config.yaml
n_layer: 13
d_model: 256
n_head: 4
n_kv_head: 4
head_dim: 64
d_mlp: 704
vocab_size: 1024
activation: "swiglu"
norm: "rmsnorm"
norm_place: "pre"
norm_eps: 1e-06
positions: "rope"
rope_base: 10000.0
rope_fraction: 1.0
qk_norm: false
attn_scale: 0.125
bias: "none"
tie_embeddings: false
parallel_block: false
init: "trunc"
init_std_qkv: 0.0262
init_std_o: 0.0
init_std_up: 0.0262
init_std_down: 0.0
optimizer: "adamw"
lr: 0.00117
lr_mult_o: 0.9
beta1: 0.9
beta2: 0.95
lr_head: 0.00731
grad_clip: 0.5
warmup_steps: 214
schedule: "wsd"
decay_fraction: 0.351
decay_shape: "sqrt"
final_lr_fraction: 0.1
batch_tokens: 32768
seq_len: 256
doc_mask: true
train_tokens: 288900000
steps: 8817
dataset: "wikipedia_en"
MLP neurons of a small language model. Each row is named by its layer, matrix (gate and up: input weights) and neuron, and shows model dimensions 96-191. Each number is 128 + 24 x the weight over its row's rms, rounded and kept within 0 to 255. A neuron's up and down rows have the sign that makes its largest values positive.
Before each neuron's rows, "fires after" lists the tokens most often just before its 100 highest values on Wikipedia text that the model never trained on. A number after a token or word is its count.

fires after: "r" 28, "ric" 10, "ut" 9, " ar" 6, "t" 5, " |\n" 5
L4.gate490 [108 108 125 155 128 161 180 112 181 108 146 136 140 118  92 136  86 112 196 137 115 176  96  94 118 128 109 115 124 159 187 142 126 117 121 126 114 113 121  76 131 120  98 175 133 153 124 149 130 155 166 131 133 135 165  82 126 105 146 149 101 192 132 121 143 134 118 151 154 125 136 108 141 163  93 149 126 107 143 107 173 176 107 135 153 113  75 132 155 165 132 121  95 161 117 128]
L4.up490 [126 125 128  98 129 133 174 193 128 135 109 119 143 126 119 133 152 130 110 145 115 108 121  99 112 121 101 119 154  90 129 147 109 111 119 126 116 147  68 125 115 109 124 140 139 122 125 163 130 129 101 120 164 120 155 138 159 132  93  90  98 104 154 135 108 174 121 135 141 114 123 129 156 109  64 125 140 128  96 151 167 139 116 141 185 158 124 126 139 167  68 114 124 146 157 160]

fires after: " Th" 22, " h" 19, " H" 8, " ne" 6, "ud" 5, " s" 4
L4.gate54 [ 86 157 117 146 159 166 134 154 115 110 116 121 135 139 117 124 122 132 121 153 103 107 136 132 142 139 151 117  96 106 152 168 126 106 146 136 138 109 181 143 152 100 125  78 150 155 113  98  90 106 127  83 139 148 126 143 158 133 122 110  98 155 118 148 146 154 148 139 120 114  79 147 167  86 145 124  96  67 148 139 168 127 133 136 109 120 122 102 109 125 116 117  98 153 132 146]
L4.up54 [162 139 149 109 128 133 129 102 164 113 117 116 153 110 142 143 192 149 170  83 207 124 122 142 112 174 113 128 118 141 136 126 117  76 123  91 119 165 124 124 159 138 145 148 129 172 113 154 142 118 100  99 127 130 123 121  95 111 129 132 125 182 142 111  96 168  81 100 102 101 113 133 115 113 137 136 116 155  93 114 128 107 156  96 150 158 174  77 111 146 127 135 127 127 133 139]

fires after: " s" 22, " T" 15, " Th" 10, "h" 7, "a" 5
L4.gate172 [119 140 139 140 142  92 107  97  79 102  94 117 122 140 116 110  91 130 131 123 177 166 117 116 107 143 135 123 141  98 141 111  88  95 129 122 134 152 105 154 182  74 144 130 142 140 125  96 125 170  97  89 115 147 110 117 130 127 116  85 140 133 119 137 162 150 139  83 132 182 124 132 163  95 143 105 129 113 111 106 143  89 104  96 160  94 123 157  93 130 154 101 103 137 111 134]
L4.up172 [123 107 124 103 135 151 129 130 170 108 139 140 107 122 119 142 140 125 103 155 179  97 113 127 127 132 152 129  96 150 132 131 118 130 107 110 154 150 142 114 154 110 126 144 174 128 112 141 108 101 166  91 110 145 115 142 107 121 131 116 146 121  84 146  96 189 120 103 118 125  92 156 159  83 156 136 129 104 137 142 132  70  74 137  97 120 133  77 155  89 135 126 168 173 159 127]

fires after: "9" 32, "8" 14, "ers" 8, "3" 6
L2.gate229 [191 119 131 168 158  99 146 109 119 131 127 126 113 116 127 103 129 120 172  90 148 144 116 160  96 153 147 119 156  99 122 120  98  92 133 125 124 152 106 120 156 133 146 116  78 131 129 119 138 119 124 118 189  91 140 172 115 190 129 167 131 136 135 126 129 129  79 157 167  92 112 119 124 150 116 132 159 157 151 128 108 139 125 152 144 152 121 106 109 138 199 155 110 109 167 108]
L2.up229 [129 120 119 178 130 146 141  84 175 117  98 147 109 151 134  94 128 148 108 115 119 114 101 155 169 145 116  82 138 128 140 153 119  72 143 140 107  84 132 118 119  85 143  96 104 147 127 118 159  96 100 125 147 124 131 149 150 131 132 132 117  82  73 158 121 143 150 144 116 145  99 144 139 129 146 124 111 125 124 139 129 107 157 145  85 142 104 120  90 127 156 123 112 171 145  57]

fires after: "O" 33, " O" 25, " E" 10, "A" 8, " f" 5
L3.gate640 [104 107 128 121 121 133 157 127  90  79 140 166 118 133 150 151 127 108 160  90 124 128 101 124 119 123 171 149 143 118 168 141 117  91 115 138 120 141 162 119 119 149 125 141 144 143 169 164 108 116 149 154 112 158 140 126 162 136 151  92 104 125 120 122 165 120 108 137 174 147  99 127 159 130 124 165 138  98 147 120 146 100  67  99 118 132  83  99 141 155 156 156 114 109 130 120]
L3.up640 [127 129  88  63  97 138 108 146 111 114 167 137 143 114 112 130 147 125 141 132 113 143  84 128 116 100 141 103 131 148 138 160 138 150 156 134  90 110 168 149 123  86 142 162 194 148 109 131 126 129  99 151 114 158 116 122 159 166 119  98 131 130 159 144 122 122 121 136 101 155 144 120 110 136 102  91 117 126 132  97  97 120 127  84  97 108 117  68 124 109 128 161 137 118 122 127]

fires after: " c" 26, " un" 19, "ac" 14, " C" 11, " The" 8, " part" 6
L6.gate441 [110 165 103 147 118 107 161 124  95 146 110 123 157 165 120 115 132 149 143 104 151 120 128 134 137 109 121 136 130  94 134 113 132 154 111 112 100 177 111  67 133 170 145 152 133 139 146 132 155 114 169 124 138 175  91 152 131 139 131 117 128 125 175 107 108 151 121 128 146 121 156 172 145 132 123 109 132 165 143 131 107  96 146  94 110  71 191 129 141 119 104 105 183 112 128 156]
L6.up441 [ 76 145  89 108 130 123 137  66 143 111 156 109 180 109 136 120 144 133 119 163 214 138 149 139  80 101 112 114 106 123  93 126 158 103 102 113  99 105 131  96 163 142 157 146 119 125 104 119 160 107 128  99 114 154 131 137 125 144 140 132 131 116 111 119 154  83 144 114 118 108 137 127 126 120 160 164 135 117 149 143 129 134 109 150 154 141 116 103 137 183 148 112 126 123 108 107]

fires after: " E" 22, " a" 11, " f" 11, " e" 9, " Gr" 9, " al" 5
L3.gate119 [ 89 130 115  78 110 114 137 109  85 102 106 125 136 106 167 156 160 126 136  94 145 130 110 146 133 131 130 124 123 140 202 132 121 140 150 124 103 112 163 130 107 174 109 160 108 128 143  99 145  94 157 131 129 118 157  91 127 132 168 107 151 138 154 139 197 137 115  95 117 120 103 132 140 119 141 158 138 147 152 166 132 128  98 128 139 156  73 107 167 132 130 138 101 144  89 122]
L3.up119 [117 117 125  91 123 112 132  85  59 161  97 162 122 163 155 139 104 140  93 106 145 137 128 170 160 161  83  76  65 115 118 147 105 122 124 123 126 169 125 120 154  69 102 176 140 103 168 128 108 123 119 139 126 143 132 146 146 116 161 129 136 136 168 157 124 104  94 107 101  79 177  87 138 108 122 123 129 131 117 120 127 140 113 122 130 127 131 108 115  73 123 135 141 107  90 112]

fires after: " s" 48, " res" 13, "ur" 11, "u" 6, "a" 5, " v" 5
L3.gate494 [120 132  86 128 141 121 155 139 121 117  91 165 118 112 104 136  69 114 115 133 129 150 137 101  97 130 162 146 156 120 144 143 130 132 134  87 133 155 145 122 192 113 110 123 196 116 160 157 153 180  94  81 158 134 102 110 129 127 111 146 153  98  94 133 120  94 171 109 174 104 146 110 147  80 117 160 163 140 100 158  84 112 113 134 117 115 137 128 132 115 133  75 153 108 155 120]
L3.up494 [135 183 164 140 137 113 140 146 128 157  94 128 128 134 146 129 103 116 100 154 120  70 145 139 115 140 125 161 138  93 131 117 116 146 152 127 116 138 138 126 141  80 118  79 158 146 136 161 136 133 103 106 123 124 129  91 139 103 124 150 152  94 100 138  94 102 164  97 127 121  89  87 149  89 124 131 146 110  95 140  78 118 117  86 121 124 121 148 118 119 152  81 176 139 116 119]

fires after: "c" 23, "C" 14, " C" 8, " c" 6, " m" 5
L6.gate570 [139 125 115 144 134 124 177 145 135 123 133 114 141 166 116 139 132 150 142 111 137 141 100 157 115  86 102  94 113 131 136 150 114 150  88 149 152 121 157 110 122 180 129 119 127 104 102 130 174 163 156  85 156 172 112 147 116 135  82 138 106 124 137 143 155 167  94 119 145 136 127 155 136 173 111 148 107 120 164 128 141  54 178 163 134  97 144 107 127  67 164 141 109  98 137 161]
L6.up570 [ 87 137 113 140 142 149 127 145 124  99  86 156 143 147 136 149 108 143 105  94 129 180 120 153 131 124  78  91  99 114 109 133 138 101 106 175 136 114  99 126 123 130 146 134 123  86 156 154 107 175 108 108 108 146  69 158 174 123 160 143 142 126  43 135 155 107 148 127 103 124 127 138 167 147  83 131 133 130 141 170 136  78 140 123 112 128 134 148 154 120 142 107 125 121 131 116]

fires after: " P" 13, "u" 10, " f" 9, "i" 9, "ess" 7, "ut" 6
L2.gate653 [180 142  90 131 167 117 161 150 178 163 160 152 135 130  97 103  90  93  96 129 111  86 104 136 123 150 132 105 125  87  83 127 134  84 131 129 135 142 123 123 131 106 141 154 147 150  99 119 162 157 166 135 101 149 148 105 150 129 145 130 108  74 133 106 166 147 148 123 155 105  93 122 143 117 157 194 105 126  94 141  88  87 114 123 148 128 111 125 168 165 123 106 109 131 101 123]
L2.up653 [135  95 162  97 147 110 144 134 141 150 151 122 138 133 131 136  64 144 117 116  83 149 144 101 166 145 137 125 122  84 144 123 112 173 122 145 195 143 181  94 150 102 135  90 164 110 124 121 154  95 128  80 133 136 132 148 140 123 105 146 125 132 119 162 160  99 163 141 145 148 121  80 162 167 123 111 119  72 132 135 134 173 137 135 142  91  92 108 165 126 141  88 129 117 109 150]

fires after: " ch" 20, " con" 12, " a" 9, " e" 8, " Con" 7
L4.gate509 [108 154 123 124 148 147 116  70 124 118 140 109 110  97 186 186 109 118 112 168 139 168 118 148 133 135 130 133 124 130 134 113 110 127 102 125 116 103 144 119 133 174 115 131 139 136 113 138 123 145 145 130 119  74 132 133 164 100 147 117 117 154  96 111 191 101 147 142 112 163 129 169 144 137 160 128  90 157 134 131 198 124 150 159 134 134  97 115 132 145 123 146  97 162 122 151]
L4.up509 [100 142 131 108 157  89 167 104 102 157  77 134 182 140 128 135 124 145 105 120 120 120 141 112 137  58 132 131 113  84 130 147  75 108 121 142 141 137 161 156 120 143 161 108 148 108 184 120 130 104  65 136 121 130 131 132 116  89 135  81 165 113 166 132 112 124 137 159 141 133 157  89 131 166  87 148 121 154  93 167 198  97 115 115 161 133 111 124 120  99  95 126 108 123  94 144]

fires after: "r" 19, " C" 15, "re" 14, " c" 9, " Br" 7
L8.gate488 [107 145 125 163 148 118 110 117 145 115 154 147 104 140 106 139 160 103 163 143 171 159 137 181 127 139 147 140 113 126 140 168 143 168 141 110 133 152 115 105 189 166 136 139 155 128 196 153 144 149 122 110 105 188 154 160 136 174  96  88 140 132 161 156 139 114 127 127 115  89 130 147 135 174 141 182 161 132 108 110 138 152 115 146 137  94 107 128 167 121 145 116 132 116 106 134]
L8.up488 [ 94 135 138  85  87 116 142 128 162 136 130 128 125 151 144 176 192 102 121 167 143 140 117 143 150 102 115 142 147 132 135 124 126 147 138  67 129 133 165  99 163 148 129 113  85 121 148  86 151 107 168 122  75 156 111 138 194 146 154 122 101  74 143 152 132 129  84 177 140 175 121 138 152  96 147 110 139 146 133 175 115 130  55 103 151 126 132 110 147 167 146 148 162 123 123 128]

fires after: " m" 13, " E" 13, ":" 10, " e" 8, " re" 7
L3.gate19 [148  85 133 136 129 121 132  92  85  90 129 136 109 133 163 123 148 137 143 134 166 121 120 101 106 135 139 100 123 113 162 117 130 158 123 161 138 111 131 171 118 191  99 145 158 142 135  95  97 101 136 130 148 158 130 196 123 103 131  73 129 140 150  86 124 134 124 157 138 125  97 146 126 158 128 113 100 139 139 148 135 134  98  87 161 133  99 148 138 100 158 115 102 120 144 101]
L3.up19 [166 107 111 109 165 125 134  97  77 100 136 127 111 136 131 115 168 131 141  97 148 105 149 129  99 104 133 111 116 140 139 135 131 130 142 139 143 166 150 109 116 112  97 148 141 129 162 142 148 124 156 137 100 159 129 150 125 115 161 100 164 122  93 111 134 105 143 124 125 141 138 110 124 127 122  98 116  93 155  80 119  84 149 127 144 117 161 122 121  50 135 115 116 138 136 112]

fires after: "r" 36, " al" 16, " ar" 13, " r" 6, " pr" 5, " le" 5
L4.gate268 [ 97 115 111 125 162 138 119 100 116 132 138 143  95 101  61 163  68 127 148 141 128 224 102 107 150 136 147 164 149 105 136 135 102 141 139 138 119 121  75 139 197 134 147 153 153  85 148 124 163 149 145 158 175 106  96 139 128 126 115 162 137 156 128 139 114 134 120 132 126 118 132 142 145 114  99 122 133 157 131 143 123 165 111 169 130 135  92 124 132 176 128 128 110 136 128 132]
L4.up268 [103 102 149 128 123 128 170 133 121 115  81 135 144 132 123 171 114 146 105 116 118 117 135 117 107 117  94 101 132 136 137 146 135 132 131 142  93 138 141 152 157 138 122 122  97 163 114 127 158 135  68 132  91 144 107 106 196  87 152 155 124 123 159 107 135 146 152 141  84 128 156  96  79  98 135 127 121 149  89  99 138 158 127 113 136 121 102 145 168 122  86  68 111 156 102 115]

fires after: "0" 20, "8" 14, "6" 13, "7" 11, "3" 9
L10.gate159 [102 138  97  84 171 153 149 131 133 100 130 162  90  93 165 116 159 128 162 148  89 148 124 121 147 112 105 134 153 110 125 141 113  92 140 108 140 142  96 156 124 106 123 145  98 103 176 151 166 154 107 142 134  80 139 110 141 130 136 193 152  94 116 107 142 117 117 123 132  94 144 145  96 107 126 128 149 133 119  72 155 164 159 125 124 134 127 132 141  85 151 107 134 136  88 134]
L10.up159 [131 108 147 159 127 135 149 107 143 165  83 138 105 152 157 128 127 136 128 107  66 143  82 162 126 118 137 143 114 108 199 119 114  84 132 121 116 150 122 108 103 172 116 135 101 128 114 141 110  79 112 115 119 178 139 132 106 120  96 132 166 126 132 159 162 167 151 157  84 122  95 138 149 154 142 152 155 115 146 136 128  96 144 167 119 160  88 110 102 115 148 120 150 130 152  91]